MLP neurons of a small language model. Each row is named by its layer, matrix (gate and up: input weights; down: output weights) and neuron, and shows model dimensions 16-111. Each number is 128 + 24 x the weight over its row's rms, rounded and kept within 0 to 255. A neuron's up and down rows have the sign that makes its largest values positive.
After each neuron's rows, "fires on" lists the tokens most often at its 100 highest values on Wikipedia text that the model never trained on. A number after a token or word is its count.

L9.gate113 [113 125 163 123 125 120 131 140  93 166 169 119 115 127 119 147 115  79  81 115 139 131  92 112 109 145 138 102 131 108 122 125 135 157 113 166 181 157 125 152 126 108 121 119 106 151 132 120 157  90 110 119 162 137 139 138  92 104 119 115 107 100 117 138 115 142 129 139 128 124 157 140  63 151  92 113 123 116 198 155 180 108  93 129 133 101 111 129 112 122 153 123 131 135 142 122]
L9.up113 [141 129  98 128  80 166 120 107 151 126 137 162 122 109  83  97 137 148 137 125 111 118 128 128 163 135 124 145 108 114 111 114  52 126 150 105 128  94 139 106 144 145 165 102 135 131 161 102 186 136 112 167 115 130 135 120 105 170 116 140 143  56 119 128 105 127 105 145 137 113 125 125 153 111 117 166  94 107 155 124 108 129  90 166 120 135 155 106 107 134 109 149 126  91  98 130]
L9.down113 [120 128 132 126 125 105 144 100 123 118 169 121 143 130 117 143 153 154  90 107  80 135 151 160 128 151 129  86 121 102  92 115 120 118 157 117 125 102  98 158 100 194 124 124 107 135 162 134 129 106 121 108 100 177 135 111 163 113 134 148 111 133  98 140 139 107 158 139 107 178 131 144 134 128 131 145 105 146 132 118 138 141 133 172 153 152 118 140 178 156  90 116 130 100 104 146]
fires on: "ar" 39, "g" 17, "ig" 16, "u" 4

L6.gate428 [137 135 135 109 117  72 101 133 161 134 154 128 151 153 147 110 128 126  95 165 133 170 159 109 113 101 140  99 117 112 112  99 141 171  89 172 140 111 147 148 126 115 155 144 131 131 123 114 127 140  99 120 157 123 139 177 100 146 185 141 111 129  79 150 128 169 132 143 153 110 115 147 115  95  98 118 144 144 146 185 103 113 155 140 140 120 117 117 116  84 101 172 137 110 139 162]
L6.up428 [128 203 128 120 156 121 125 104  93 110 133 142 124 125 108 105 130 143 147 124 136  91 103 128 184 150 140 126 121 173 115 164 127 127  79 124 131 120 135 136 135 160 149 169 121 148 179 125 142 132 124 147 101 100 158 169 139 115 113 143 101 152 127 139 171 122 138 119 117 115 138 142 137 131 146 165 156 118 141 125 125  85 139 153 118 114 109 113 154 126 103 119 126 149 156 193]
L6.down428 [148 159 125  84 109 118 142 108 146 113 114 120 120 118 113 145 131 131 121 144 142  74  90 102 142 129 107 128 119 156 165 130 112 110 124 124 114 122 126 124 102 146 132 181  91 151 143 115 120 128 169  45 162  94 174 151 153 119 109 141 130 139 136 103 106  98 127 124 129 152 107 100 128 126 165 136 164 119 139 114 154 146 138 171 132 121 140 160 107 132 121 123 121 138 115 130]
fires on: "es" 51, "ber" 19, "el" 5, "er" 4

L11.gate290 [150 109 148 139 144 125 119 164 126 170 112 118 150 121 155 134  90 168 106 107  91 132 150  90 106 133 127 125 152 143 195 148 144 146 124 137 169 110 131 165 111 111 101 101  93  93 213 131 130 135 144 145 182  82 151 151 132 104 162 162 116 118 156  81 130 148 110 122 126 171 171 165 155 119 150 151 141 134 137 103 126 126  83 139 161 126 119  84 142 107 129 128 126 140 168 151]
L11.up290 [131  90 107 133 120 120  97 120 121 135 169 102 139 100 129 135  91 167 100 157 117 131 125 130 133 145  76  98 174  92 134 104 143 137 148  81 132 122  69 151 139 123 112 127  92  84 190 136 113 134 129 121 165  94 103 189 114  99 118 176 114 154 101  77 155 132 159 182 112 114 125 164 148 133 155 157 139 184 111 141 153 140 149 142 129 128 108 101 171 118  93 124 123 158 162  92]
L11.down290 [138 160 165 130 109 107 117 136 111 157  91  87 154 130 122 126 175 133 141 118 122 116 139 127 137 124 127 103 115 135 129 116 101 144 132 131 119 100 153 132 125 106 167 111 169  91 140 140 106 147 142 120 165 127 134 160 125 140 180 194 139 187  98 118  91 151 104 123 109 163 122 115 124 159 173 132 144 131  99 115 123 122 109 145 127 149 161  86 119 118 102 111 119 121 120 152]
fires on: "re" 30, "ent" 26, "le" 12, "y" 5, "ount" 5

L7.gate229 [112 113 130  91 150 126 139 162  85 116 144 137  96 107 124  92 102 145 143 123 148 144 188 164 129 141  91 165 178 179 137 105 148  95 130 128 153 129 164 141 127  96  89 156 160 133 126 117 111 132 122 142 143 131 141 137  81 135 131  92  75  97 121 124 156  73 141  93 127  86 163 114 103 140 132 106 158 126 149 142 163 112 114 108 119  99 123 128 162 147 141 143 118 148 144 132]
L7.up229 [118 156  80  75 117 120  93 160 137 107 148 130 128 134 144 113 103 106 134 157 164 168 116 124 102 101  96 110 148  87 114 116 137 140 195  87 136 109  92 127 124 128 128 151  96 139 132 129 114 136 136 100 137 161 166 134 137 166 166 111 115 113 143 151 130 130 120 114 105 113 128 180 142 123  83 123 124 149 118 110 140 111 144 143 100 162 115 115 124 143  98  93 109 103 148 127]
L7.down229 [117 175 148 149 107  92 143 128 104 144 115  79 113 151 156 142 108 154 114  98 127 126 176 132 121 104 134  84 138 123 111 166 136 116 116 151 125 129 161 159 102 143 108 110 119  47 116 165 142 133 117 127 129  83 108 141 162 169 144  90 109 113 137  99  88 136 192 134 166 151  88 133 111 105 138 136 150 152 119 162 122 135 148 145  96 117 125 118 120 149  92 119 132  97 142 160]
fires on: "ing" 37, "uring" 28, "and" 8, " of" 7, "or" 6

L9.gate224 [ 98 145 109 133 126 182 120 147 114 129 141 156 133 177 124 129 130 125 131 123 170 121 141 130 115 136 114 163 171 102 129 129 110  95 156  99 148 120 109 122 113  89 108 121  99  97 127 121 144 147 133 115 132 133 137 137 103 133 134 104 146 141 140  91 142 114 110 141 127 157  77 134 162 153 125  71 165 122 161  94 150  86  94 108 163 141 107 125 117 156 112 148 134 144 159 111]
L9.up224 [151 125  96 128 158 144 100 152 105 117 113 141 122 120 143 150 148 116 121 119 141 158 157  77 174 122 102  88  84 136 153  78  92 133 137 117 128  65 125 136 151 101 129 155 114 129  97 178 141 140 168 148 122 121 138 131  98 111 115 165 118 132 102 176 129 120 105 129 143 118 134 129 144 138 159 135 154  96 118 119 127 120 113  99 115 129 144 107 139 140 140  89 202 107 111 154]
L9.down224 [148 139 127 145 156 128  85 123 118 123  68 114 127 125 168 151 131 155 129 155 108 135 143 142 120 141 188 141 150 161 112 145 123 115 148 141 122 146 129 124 127  86 130 136 146  83 144 111 103 106 102 154 105 127 149 116 110 130  97 136  80 134 120 130 149 128 168 145 118 103 110 155  96 110 106 158 132 124 145 132 120 174 116 112 127 108 135 154 146 140 117 111 148 120 153  99]
fires on: "am" 17, "e" 16, "ide" 9, "'s" 8, "ic" 8, " with" 7

L6.gate137 [130 117 174 152 101 148 130 101 144  79 123  84 142  98 125 127 114  96 117 127 159 130 152 125 144 156 117 130  97 129  77 140 157 197 138 141 130 122  74 122 117 126  96 158 119 148 148 134 154 123 121 120 118 100 144 118  98 154 125 111 119 100  80 137 116 154 144 137  97 151 121 134 120 141 130 128  75 148 149 107 133 167 120 142 155 186 158  90 113 139 117 177 158 169  93 157]
L6.up137 [ 81 145 142 140 132 162 108 151 117 121 140 114  88 117  93 137 147 164 107 165 126 125 108 139  76 155 121 113 149  70 110 150  97  95 116 146 123 108 138 103  87 120 117  80 116 136 134 134 118 127  78  92 116 104 167 117 132 135 113 122 148 119 120 104 115 166 154 155 123 179 150 135 134 118 122 130 140 114 138 127 104 149 112 180 128 125 161  95 120 152 113 129 179 115 129 125]
L6.down137 [141 114 108 147 139 112 154 132 130 148 188 105 135 113 127 147 117 131 128 165 138 127 164 133  98 106 106 145 102  95 131 162 128 102 155 169  93 133 140 156 119 198 105 107 132 153 101 166 134 109 106 111 118 111  99 124 109 116  80 130  96 109  75 142 133  99 123 111 118 160 120 105  96 136 135 110 146 148 118 127 119 136 155 126 145 139 123 151 156 150 115 162 117 140 103  71]
fires on: "ar" 26, "ig" 17, "ay" 14, "ad" 9, "ur" 7, "ud" 5

L11.gate261 [145 104 115 114 112 151 151 143 120  85 129 116 147 146 150 151 117  96 135 113 114 148 161  97 144 136 135 184 118 151 160 170 106 142 111 151 142 125 120 143 154  96 133 149 141  98 148 104 136 141  78  82 129 135 113 136 119 145 191 146 142  75 163 122 146 153 105 132 117 131 107 132 134 140 120  77 132 118 141 133 134 172  58  90 104 142 128 113 121 125 128 129 128 108 181 126]
L11.up261 [121 121 174 119 141 148 147 105 145 116 134  85 158 130 126 155 192 125 143  96 101 182 157 124 166 167 109 121 165 160 170 160 114 112 124 151 139 138 122 123 123  72 138 149  85 121 150 111 114 166 106 112 155 154 143 138 137 100 162 158 158 152 121 108 120  91 106 169 101 148 130 125 165  79 136  79 119 114 110 144 143 190  65 122  90 166 153 127 100  92 129 130 117 105 118 122]
L11.down261 [133 123 109 132 117  98 109 123 160 141 112 109 121 103 127 114 130 120 149 161 154 198 123 147 111 135 109 147 145 129 146 147 162 134 167 141  88 138 138 141 103 127 110 112  92 111 114 104 126 129 136 117 153 125 134 160 141 124 101 158 112 103 130 137 111 164 129 114  81 121 149 171 159 187 139 150 145 140 109 106 139 168 107 149 129 119 136 122 105 143 161 114 160  92 171  92]
fires on: "ag" 16, "ug" 16, "ad" 10, "om" 6, "0" 5, ":" 5

L9.gate67 [111 124  96 141 123  98  97 132 134 125 172 101 145 147 148 141  97 141 105 102 118 155 211 120 143 131 131 133 137 153 149 100  99 133  88 170 151 174 151 175 149 159 193 139  97 118 146 172 144 146 162 149 152  77 133 143 121 104 142 145  86  84 169 122 115 139 133 108 124 133 119 124 150  77 128 112 102 146 125 129 157 127 147 108 120 159 138 120 123 131 123 116 123 142 135  80]
L9.up67 [ 98 132 155 130 134 143 134 147 110 119 136 142 128 146 145 131 109 147 135 139 158 107 129 171 134 127 140 104 117 134 105 128 142 112 136 150 146 149  75 137 100 162 124 155 108  88 152 144 147  80 147 139 102 112 152 195 141 130 135 128 111 140 121 112  86 116 170 132 136 117 101 124 176 121 129  99 173 161 133  71 108 108 122 135 138 103 106 151 134 142 117 130 108 166 140 120]
L9.down67 [154 137 173 153 102 106  95 174 149 139 134  91 119 113 104 122 151 126 166 126 103 120 142 109 101 116 147 109 147 114 138 141 150 112 133 138 136 127 133 137 130 166 112 129 120 150 152  95 156 109 139 143 172 159 142 126 106  89 151 160 122 105 126 140 133 145  87 151 101 133  97 113  99  83 103 134 116 101 127 138 103 100 136 137 173 130 118 100 127 130 142 123 140 168 122 159]
fires on: "ed" 30, "ly" 18, "d" 18, "V" 8, "ated" 6, " was" 4

L11.gate10 [136 116  95 113 160 154 128 131  96 125 133 134 135 172 138 107 159 132 126 119  99 159 136  83 147 144 101 118 111 141 121 131 140 133 138 129 158 150  92 156 115  96 140 168 149  98 114 131 101 118 142 154 127 156  68 114 150 148 151 161 111  99 104 155 139 116 136 116 165 145  98  98 117  83 121 113 160 139 118 136 194 134  97 146  94  98 129 154 128 140 175 158 140  65  96 129]
L11.up10 [110 158 160 140 154 160  89 127 130 112 100 114 115 134 156 139 169  90 112  79 109 154 159 112 144 126  92 166 163 102 114 112 116 125 150 124 154 122 151 152 146 145  92  94  84 138  52 170 124 118 140 131 146  88 121 113 155 111 140 143 109 131 124 155 165 113 158 140  99 148 123 153 175 117 128 124 130 164  94 133 119 148 140 141 137 146 137 144 100  85 131 122 133 102 118 149]
L11.down10 [141 132 154  80 137 119 124 134 129 132  97 133 103 144 112 131 105  96 176 141 149  90  96 148 144 132  96 120 191 153 141 113 165 114 124 159 161 145 124 143 114  89 118 144 150 120 137  94 108  99 106 138 148  80 132 134 140 117 164 135 126 146 102 133 123 141 149 101 107 107 130 150 165 101 109 140 136 156 122 120 115 107 102 101 101  93 130 143  89 133 115 124 120 132 145  66]
fires on: "ear" 20, "et" 15, "ag" 12, "x" 7, ":" 5, "." 5

L11.gate185 [115 109 154 134 153 154 150  67 157 130  93  80 138 116  65 158 124 124 100 102 157 131 130 122 113 147 182  71 117 127 157  97 143 134 155 126 112 131 159 137 146 167 124 113  88 138 127 125 154 143 112 141 110 162 128 144 108 139 131 134 132 119 122 127 180 145 138 159 124  99 106 106 115 152 127 149 128 132 116 109 111 152 114 101 151 126 126 127 131 111 142 118 120 172 146 175]
L11.up185 [164 138  43 118 142 147 148  68 135 124 137 116  98 112 119  98 142  98 150 127 128 107 132 141 132 136 153  97 128 124 138 116 150 106 157 153 116 152 112 147 141 128 120 129 122 114 129 165 163 105  94 131 106 176 123 137 134 159 144 159  98  89 144 118 159 131 189 114 103 136 134 133 141 147 128 114 137 136 182 167 103 103 148 109 175 144 135 121 120 153 131 144  98 139 155  98]
L11.down185 [100 157 171 113 120 115 148 124 105 164 133 111 123 115 132 118 155 164 139 114 156 140 134  91 133 117 126 137 124 123 116 135  88 130  98 147 152 146 107 156 126 140 133 148 144 148 148 149  88 125 151 155 172 102 132 132  79 137 133 155 130  98  91 151 100 143 163 103 135  71 130 135 148 116 115 181 154 112 138  84 135 126 141 132  93 136 138 143 122 131 110 113 117 163 173 122]
fires on: " se" 28, "ed" 15, "se" 13, "e" 13, "ear" 12

L8.gate145 [122 142  98 140 161 107 151  73 163 138 150 127 194 129 139 137 118 127 114 139 105 110 171 195 116 123 120 113 119 135 134  68 110 151 155  82 147  97 111 142 121 121 133 113 144 108  98 121 123 178 108 161 142 123 133 107 114 150 128 161 136 102  95 129 145 149 132 133 162  99 143 155 144 112 112 158 174 134 116 160 139 139 169 157 146 127 130  92 152 119 109 135  97  86 116 173]
L8.up145 [122 113  87 127 136 153 106 162 104  70 115 103 110 164 143 124 138 125 128 146 140 157 126 162  91 100 170  95 127 147 149 213 113 147 104 145 118 118 123 133 121 125 140 120 126 124 131 121 124 163 116 118 148 114 144 160 100 111 155 133 119 129 135 191 124 152 113 132 117 144 172 152 139 127 167 124 176 117 145 123 127 154 197 130  92 120 124  85 149 123 148 118 187 150 102 145]
L8.down145 [ 90 107  93 138 126 117 143  99 130 114 121 122 116  98 116 116 147 114 139 108 122 149 171 141 132 166 103 104 121 133 143 142 113 130 124 145 132 135 128 131  95 133 182 139 124 121 126 158 115 151 138 114 118 165 142 102 135 159 121 106 116  97 136 107 118 121 112 110 155 109 123 136 150 150 115 140 151  96 130  57 115 152 141 167 127 115 134 141 134 132 160 133 147 115 165 197]
fires on: "ur" 47, "ir" 13, "el" 11, "ro" 6, "es" 5, "em" 4

L8.gate57 [125 109  88 155 161 119 131 155 109 136 122 128 101 148 140 125  75 138 102  90 100 122 141 108 108 161 124 180  92 121  98 126 114 138 134 123 161 132 120 146 124 138 129 134  87 120 151 124 148 156 174 148 129  93 134 111 129 114 129 121  69 114 107 118  83 143 145 143 125 163 143 116 150 133 130 137 108 101 144 110 147 107  76  84 140 164 140  96 180 138 112 100 146 167 135 121]
L8.up57 [119 122 130 132 167 103 154 144 104 144 149 121 116 116 110 102 121 123 112 120 201 144 101 118 166 162 110 107 133 114  71 151 127  96 117 163 137 131 141 149 111  99 119 128  87 118 169 128 113 145 135 138 158 155 122 130 151 140  96 113  92 114 131 143 124 138 140 121 131  97 134 155 143 117 126 111 161 107 136 147 117  83 134 114 157 141  92 114 120 193  97 105 111 134 131 103]
L8.down57 [154 110 165 128 101 150 137 108 159 147  74 122 121 109 122  97  91 111 149 138 184 105 159 117 151 118 145  98 138 140  93  91 116 126 123 135 109 137 130 112 141  95 171 161 142 132 132 112 136 123  87 147 121 111 143 122  83 134 129 139 158 154 130  82 100 145 116 117 144 131 159 108 146  81 116 137 145 156 126 154 127 146 125 117 133 142 102 101 146 105 127 115 134 159 137 106]
fires on: "y" 43, "am" 30, "d" 18

L8.gate215 [ 90  93 140 133 132 114 153 127 103 128 105 131 110 156 126 150 143  72 112 137 140  89  86 129 145 133 139 125 110 133 106 134 131 107 101  84 167 186 170 172 143 106 121 146 118 132 187 137 128 159 107 117 142 132 131 119 145 160 106 133  97 114  87 112 135 142 160 155 165 142 136 107 147 121 152 110 150 105 120 142 133 113  95  62 105 146 127 144  78 167 131 102 138 116 110 124]
L8.up215 [131 104 143 194 134 117 128 118 145 145 143 121 121 123 157 106 142 129 121  92 139 112  94 163 162 126 152 136 140 134 134  96 140 112  94 108 113 111 124 120 169  96 114 152 104 150 134 182 131 151 150 172 104 138  97 129  89 126 106 129  98 132 132 123 151 114 100 121 122 139 124 104  89  94 148 156  96 100 165 152 123  93  96 168 173 129 110 122 148 166 139  89 148 135 151 114]
L8.down215 [155 106 127 190 114  78 139 114 111 105 104 131 109 133 149 138 116 102 157 123 150 127 153 130 151 162 109 132 146  95 129  84 112 113 126  72 128 136 162 163 101 182  88 114 118 152 167 123 161 104 143 150 133 179 144 135 133  83 113 118 123 123 109 116 169 115 136 124 156 114 102 150 143 157 141 114 148 131 114 151 164 120 118 103 137 153 124 121 147 129 167 131 110 178 160  91]
fires on: "t" 33, "if" 9, "f" 9, "it" 7, "es" 7, "s" 6

L11.gate130 [135  79 123 135 179 123 153 134 148 182 154 167 122 107 139 150 135  98 122 141  87 143 107 152 152 143 108 154 106 104 119 136 100 134  70 145 172 121  99 134 177  98 175 143  93 141 140 148 151 131 113 141 136 127 113 113 127 138 140 171 123  74 135 121 125  95 148 129 104 100 110 130 147  87 121 136 136  93 155 127 121 108 191  88 154 183 110 109 121 145 154 124 161 128 101 133]
L11.up130 [175 150  83 113 111 131 101 137 159 124 134 130 189 146 148 116 124 140 106 128 110 102 102 115  97  86 129 113 137 146 167 127 133 141 139 156 100 125 109 132 149 125 115 130 102 162  86 150 156 163 115 181 172 100  76 135 168 140 145 137 144 103 116  84 150 113  95 115  97 134 119 138 113 132 164 143 127 139 154 138 142 171  95 128 124  86 164 158 157 152 129 129 141  99 133 120]
L11.down130 [134 141 102 134 147 118 125 110 107 107 159 140 144 120 104 115 143 104 127 125 162 141 126 107 164 148 117 116  97 105 114 129 153 126 148 108 135  77 151 121 132 195  99 150 162 128 120 114 124 118 152 129 150 136 102 116 118  92 159 164 105 150 179 104 117 124 101 115 145  86 133 124 149 136 110 107 142 141 139 128 117 104 101 132 146 121 104 138  97 156 112 100 132 128 173 109]
fires on: "f" 80, "re" 10, " is" 5

L4.gate455 [174  50 121 124 122 147 145 134 113 147 139 108 155 137 123 149 127 116 119 165 107 165 164 115 119 145 100 128 131 167 155 122 137 123 123  83 126 155 145 122 122 125 185 100 133 150  97 163 142 125 175 146 156  99 120 125 124 110 104 144 119 119 133 149 110  89 147  95  91 117 125 167  92 114  88  81 112 135 152 161 141 139 158 148 155 123 129  91 146 109 121 131 118 157 133 101]
L4.up455 [111  99 123 158 158 149 142 139 114 131 129  87 113  67 125 156  95 109 124 143 117  73 134  84 118 153  94 122  98 143  92  76 163 133  97 132 132 152  89 133 138 125 118 156 146 130 148 134 101 157 164 138 131  86 118 121 109  85 131 155 133 119 162 128 145 132 157 117 132 153 123  99  98 135 128 117 108 108 129 187 120 112 142 117 149 172  84 129  96 144 145  99 102 168 121 104]
L4.down455 [125 113 106 113 152 138 114 130  94 111 142 125 169 134 132 131 186 112 113 131  85 137 107 121  98 104 126 121 110 143  99  99 157 133 146 127 103  97 108 145 122  84 124 153  81 106 115 141  31 106 105 153 122 120 122 134 164  89 147 181 123  86 123 105 166  98 112 120 142 110 118  87 120  83 134 117 115 129 115 140 186 115 120 160 117 138 138 132 147 126 127  95 147 158  99 123]
fires on: "b" 31, "th" 11, "ver" 5, "ord" 5, "ly" 5, "her" 4

L11.gate469 [114 151 126 155 136 131 140 160  85 112 156 127 136  94 154 101  80 149 133 152 154 139 169 159 162 154 129  93 113 189 110 103 115 125 146 136 151 181 105 147 108 133 123 124 135 114 142 119 141 121 126 163 106 132 124 139  80 130 123 137 114 121 129 102 150 129 115 152 122 132 106 116 145 133 124 127 111  81 128 100 181 114 130  79 152 101 112 157 157 128 142 120 116 146 166 114]
L11.up469 [115 151  97 130 132 112  99 121 100 108 120 150 104 135 128 119  90 144 114 112 128  96 121 123 141 131  77  63 133 156  82 121 138 112 143 145 136 164 151 155 120  99 134 130 150 129 132 168 124 145 147 166 165 118 125 163 117 140 143  97 136 112 142 134 124 134 122 146 157 161 119 131 144 148 111 123  95 122 134 166 159 126 117 158  91 107  86 143 138 121 119 158  74 149 144  93]
L11.down469 [132  83 144 157  88 101 115 137 133 152 138 107 130 114 148 116 125 136 169 134 150 173 126 128 142 129 136 120  90  94 143  96 144 128 172  80 133 136 127 139 100 142 168 118 113 103 152 179 152 143 160 107 134 125 102 101 152 162  88 134 144 140 165 109  96 104 123 139 125 137 102 107  92 118 141 152 122 158 100 125 108 147 169 110 137 121 111 131  86  97 142 148  94 113 144 121]
fires on: "ing" 37, "en" 10, "s" 9, "'s" 8, "or" 5, "ome" 4

L9.gate311 [156 134 166 149 125 112  89 117 101 121 155 137 140  96 170 124 120 134  93 125 121 121 109 130 137 127 104 107 133 100 126 129 193 155 152 154 153 155 138 148 108 130 164 123 100  91 153 115 121 117 145 121 116 139 152 123  64 123 132 148 106 136 149 138 160 106 124 131 107 139 126 150  85 159 142 162 111 107 110 150 120 149 116 136 164 123 106 135 136 120 127 111 171 182 105 164]
L9.up311 [155 141 131 127 133 179 181 140 104 128 132 112 129  88 132  90 153  48 141 110 113 108 112 119 150 158 124 131 123 119 133  86 127 146 114  84 144 153  79 129 143 186 177 105 161  94 145 110 118 115 135 130 141 113 122 135 126  89 144 124 128 138 166 119 113 138 121  96  71  64 106 145 125 104 131 106 131 149 143 131 139 106 160 134 147 162  87 155 140 146 115 131 149 132  80 115]
L9.down311 [149 123 107 143 123 157 117 100 112 169 118 127 191 118 176 169 112 137 173 166 164 133  97 149 148  96 128 154 124 129 125 134 123  97 147 186 135 126 113 122 145 131 127 124 111 112 120 167 118  93 133  93 135 124 111 102 157  95 125 134 114  88 137 163 177 117 110 111 143  93 160 137 123  80 126 146 113 152 102  87 117 135  96 123 134 145 102 154 182 125 153 150 148 138 145 189]
fires on: "t" 18, "b" 13, "ang" 9, "eb" 7, "th" 7, "ight" 6

L8.gate177 [160 109 154 143 156 149 154 165 120 168 148 145 124 135 104 136 152 136 117  92 137 109 144 107 136 151 157 125 108 112 103 129 140 137 146 175 153 137 136 137 132 156 107 143 136 121 106 130 165 143 108  95 112 144 167 129 102 153 182 173 114 136 144 111 146 130 130 135 150 171 121 136 142  83 133 146 109 113 115 108 160 143 127  78 159 139  96 162 137  87 137 144 160  56 138 126]
L8.up177 [135 121  93 143 142 133 161 142 131  95  96 120 144 143 119 102 153 147 113 125 135 151 131 124  99 139 109 122 100 113 167 121 133 152 120 130 128 128 144 126 149 114 140 137 127 122 121 119 127 191 119 134 145 144 140 140 173 120 151 141 153 121 135 128 152 111 100 148 166  81 154  97 121  99 126  81 168 106 134 122 131 119 178 144  93 113 137 156  84 138 125 141 133 113 163 125]
L8.down177 [105 137  98  96 160 125 130  98 127  82 150 130 145 120 119 136 149 163 154 161 140 139 112 121 121 137 156 133 128 128 172 195 161 133 147 137 104 133 109  94 106 129 147 117 119  95 169 176 107 149  85  93 118 138 141 110 142 150 136 110 127 144 132 132  87 141 129 113 142 127 122 115 162 127 141 121 123 110 115  95 134 136  94 151 121 108 105 141 126 129 150 123 164 100 126 155]
fires on: "ot" 23, "em" 18, "at" 13, "ess" 10, "t" 7, "ad" 6

L11.gate390 [107  98 127 133 132 153 130 137 125 122 154 116 146 116 128  91  91  96 124 131 109  94 131  92 107 144 169 131 125 162 171 127 121 153 123 151 134 168 107 159 100 110  91 149 115 148 125 180 168 112 119 153 109 142 107 126 126 158 165 162 125 148 163 126 157 143 125 112 173 129 137 129 147 107 106 102 142 127 120 116 153 127 125 126 105 134 130 150  86 117 114 152 126 101 146 157]
L11.up390 [111  92 155 119 103 136 168 134 142 117 154  95 175 102 155 140 101 125 138 135 153 107 106 116 104 135 179 115 127 155 147 145 137 141 104 155 122 136  82 121 147 138 107 123 153 113 162 150 125 143 151 166 167 125 129  91 118 127 163 151 121 148 160 175 128  94  48 125 119 164 138 111  99  61 109 117 144 122 144  86 136 130 126 128  92 125 108 123 122 130 111  99 118 140 127 145]
L11.down390 [148 137 102 122 109  91 109 142 116 155 142 104 121 128 142 113 115 136 182 149 174 141 127 129 128 118 119 161 160 131 126 114 141 121 146 126 147 119 142 117 110 140 137 120 105 122 158 162 103 158 124 105 120 141 120 118 154 133  95 129 120 162  89 163 112  91 141 162 124 160 123 149 129 155  88 106 113 122 132  95 123  79 126 153 155 128 125 141  80 112 196  81 118 131 100  87]
fires on: "ut" 19, "e" 14, "ad" 9, "t" 6, "a" 5, "el" 5

L12.gate440 [143  95 144 152  77 115 114 109 154 130 136 153 135 133 126  89 128 127 127 174 173 109 136 140 117 163 131 143 128 141 109 150 148 153 132  94 143 209 114 143 127 144  99 186 120 113 134 114  99 180 150 131 164 110 103 124 110  74 108 139 129 117 172  99 139 148 149 168 142 130 130 117 151  87 140 104 133 142 149 138 109  80  63  84 177 139 106 145 155 136  86 115 150 114 144  98]
L12.up440 [138  70 146 118 151 130 108 154 110 166 141 147 139 108 140  87 134 115 123 119 154 135 140 131 176 152 143 116 134 103 121  99 113 129 121 101 149 126 111 132 157 116 138 124 117  99  79 138 173 102 143 167 152 159 122 124 127 151 137 159 123 151  99 166 149 130  94 125 152 118 192 111 130 133  90 148 158 171 105 128 105 141 147 115 114 119 116 162 166 143 100  96 154  98 107 110]
L12.down440 [138  73 143 128  84 124 161 163 155 149 100 127 141 110 145 129 159 144 133 116 141  89 111 161 154 166 143 111 133 133 144 135 120 104 130 162 139 122  97 143 147 146 135 129 105 147 164 134  96 135 122 139 140 127 122 120 114 115 114 132 107  82 157  82  91  94 166 147 155 155 137 113 113 128  91 132 158 107 158 144 147 127 145 149  92  98 102 184 153 110 162 158 134  91 110 108]
fires on: "o" 18, "e" 16, " a" 16, "am" 11, "iv" 10

L8.gate213 [111 117 141 132 126 137  86 135 125 123 123 116  75  98  86 132 119 144  83  89 141 127 143 110 121 133  99 135 153 132 116 144 138 175 125 159 172 139 116 162 125 164 119 117 118 125 168  99 155 145 158 154 120 130 125 171 146 101 113 107 127 110  84 125  82  92 132 139 108 112 106 179 152 113 124 117 108 149 134 125 124 146  84  87 137 142 132 105 170 104 106 142 152 120 117 109]
L8.up213 [101 152 144 137 143 151 141 123 108 105 125 121 161 105  75  94 112 112  99 133 168 112  98 114 107 141 168 115 162 155 117 116 135 149 140 144 116 114 133 127 117 142 145 132 109 176 136 119 123 125  85 123 128 161 120 170 114 127 122 127 131 116 118 139 117 168 140 121 128 123 122 109 158 110 130 127 104 125 134 115  99 114  85 149 144 166 129 106  96 173 129 136 142 141  93 111]
L8.down213 [121 134 115 141 127 134 110 107 169 130 146 115 141 102 134  97 163 163 158 122 153  97 142 122 122  96 143 125 120 111 140 107 110 126 114 157 134 127 135 116 131 106 164 111 139 180 110 151 124 130  84 154  60 111  84 134 113 125 108 133 132  96 119 134  78  99 144 120 143 143 116 169 124 145 166 150 117 145 149  98 129 112 141 165  88 157  96 148 128 111 128 134 136 129 135 102]
fires on: "d" 43, "ed" 21, "ar" 15, "ly" 11, "ing" 8

L7.gate89 [135  91 132 132 149 147 134 109 134 158 111 127 140 110 157 170 146 162 107 167 111 123 128 154 158 126 115 120  93 134 137 130 117 155 125 125 171 157 128 178 123 115 155 167  92  96 153 120 142 135 127 144 162  97 165 160 139 121 142 152 118  95 148 157 155 157 109 161 120  92 116 146 163 130 140 118 131 100 112 161 152 134 149 106 100 145 111  87 154 149 178 135 121  87 118 160]
L7.up89 [126 145 182 139 166 119 165 149 155 134 118 100 126  98 172 153  89 123 124 156 138 138 115 144 116 132 172 108 103 129 101 128 130 141 125 116 132 123 132 160 116  87 134 136  93 130 148 108 122  97  83 125 107 132 129 140 135  90 157 132 113  97 129  98 127 131 122 107 113 113 123 165 120 114 118 107 146 111  89  94  93 134 117 122 151  91 147  80 154 184 149  87 111 157 134 186]
L7.down89 [106 102 110 162 117 115 120 160 142 130 129 106 160 107 134 126 111 126 143 133 153 131 130 121 140 104 151 121 153 152  79 160 174 120  84 110  96 129  93 114 120 114 123 147 170 121 156 136 134 102 118 121 167 111  97 140 105 105 177 149  92 107 150 137 126 123 129 101 121 141 128 142 163 138 158 146  92 173 167 123 105 113 126 108 159 115  87 102 125 121 138 109 140 117 145 139]
fires on: "he" 19, "t" 18, "1" 7, "re" 7, "x" 7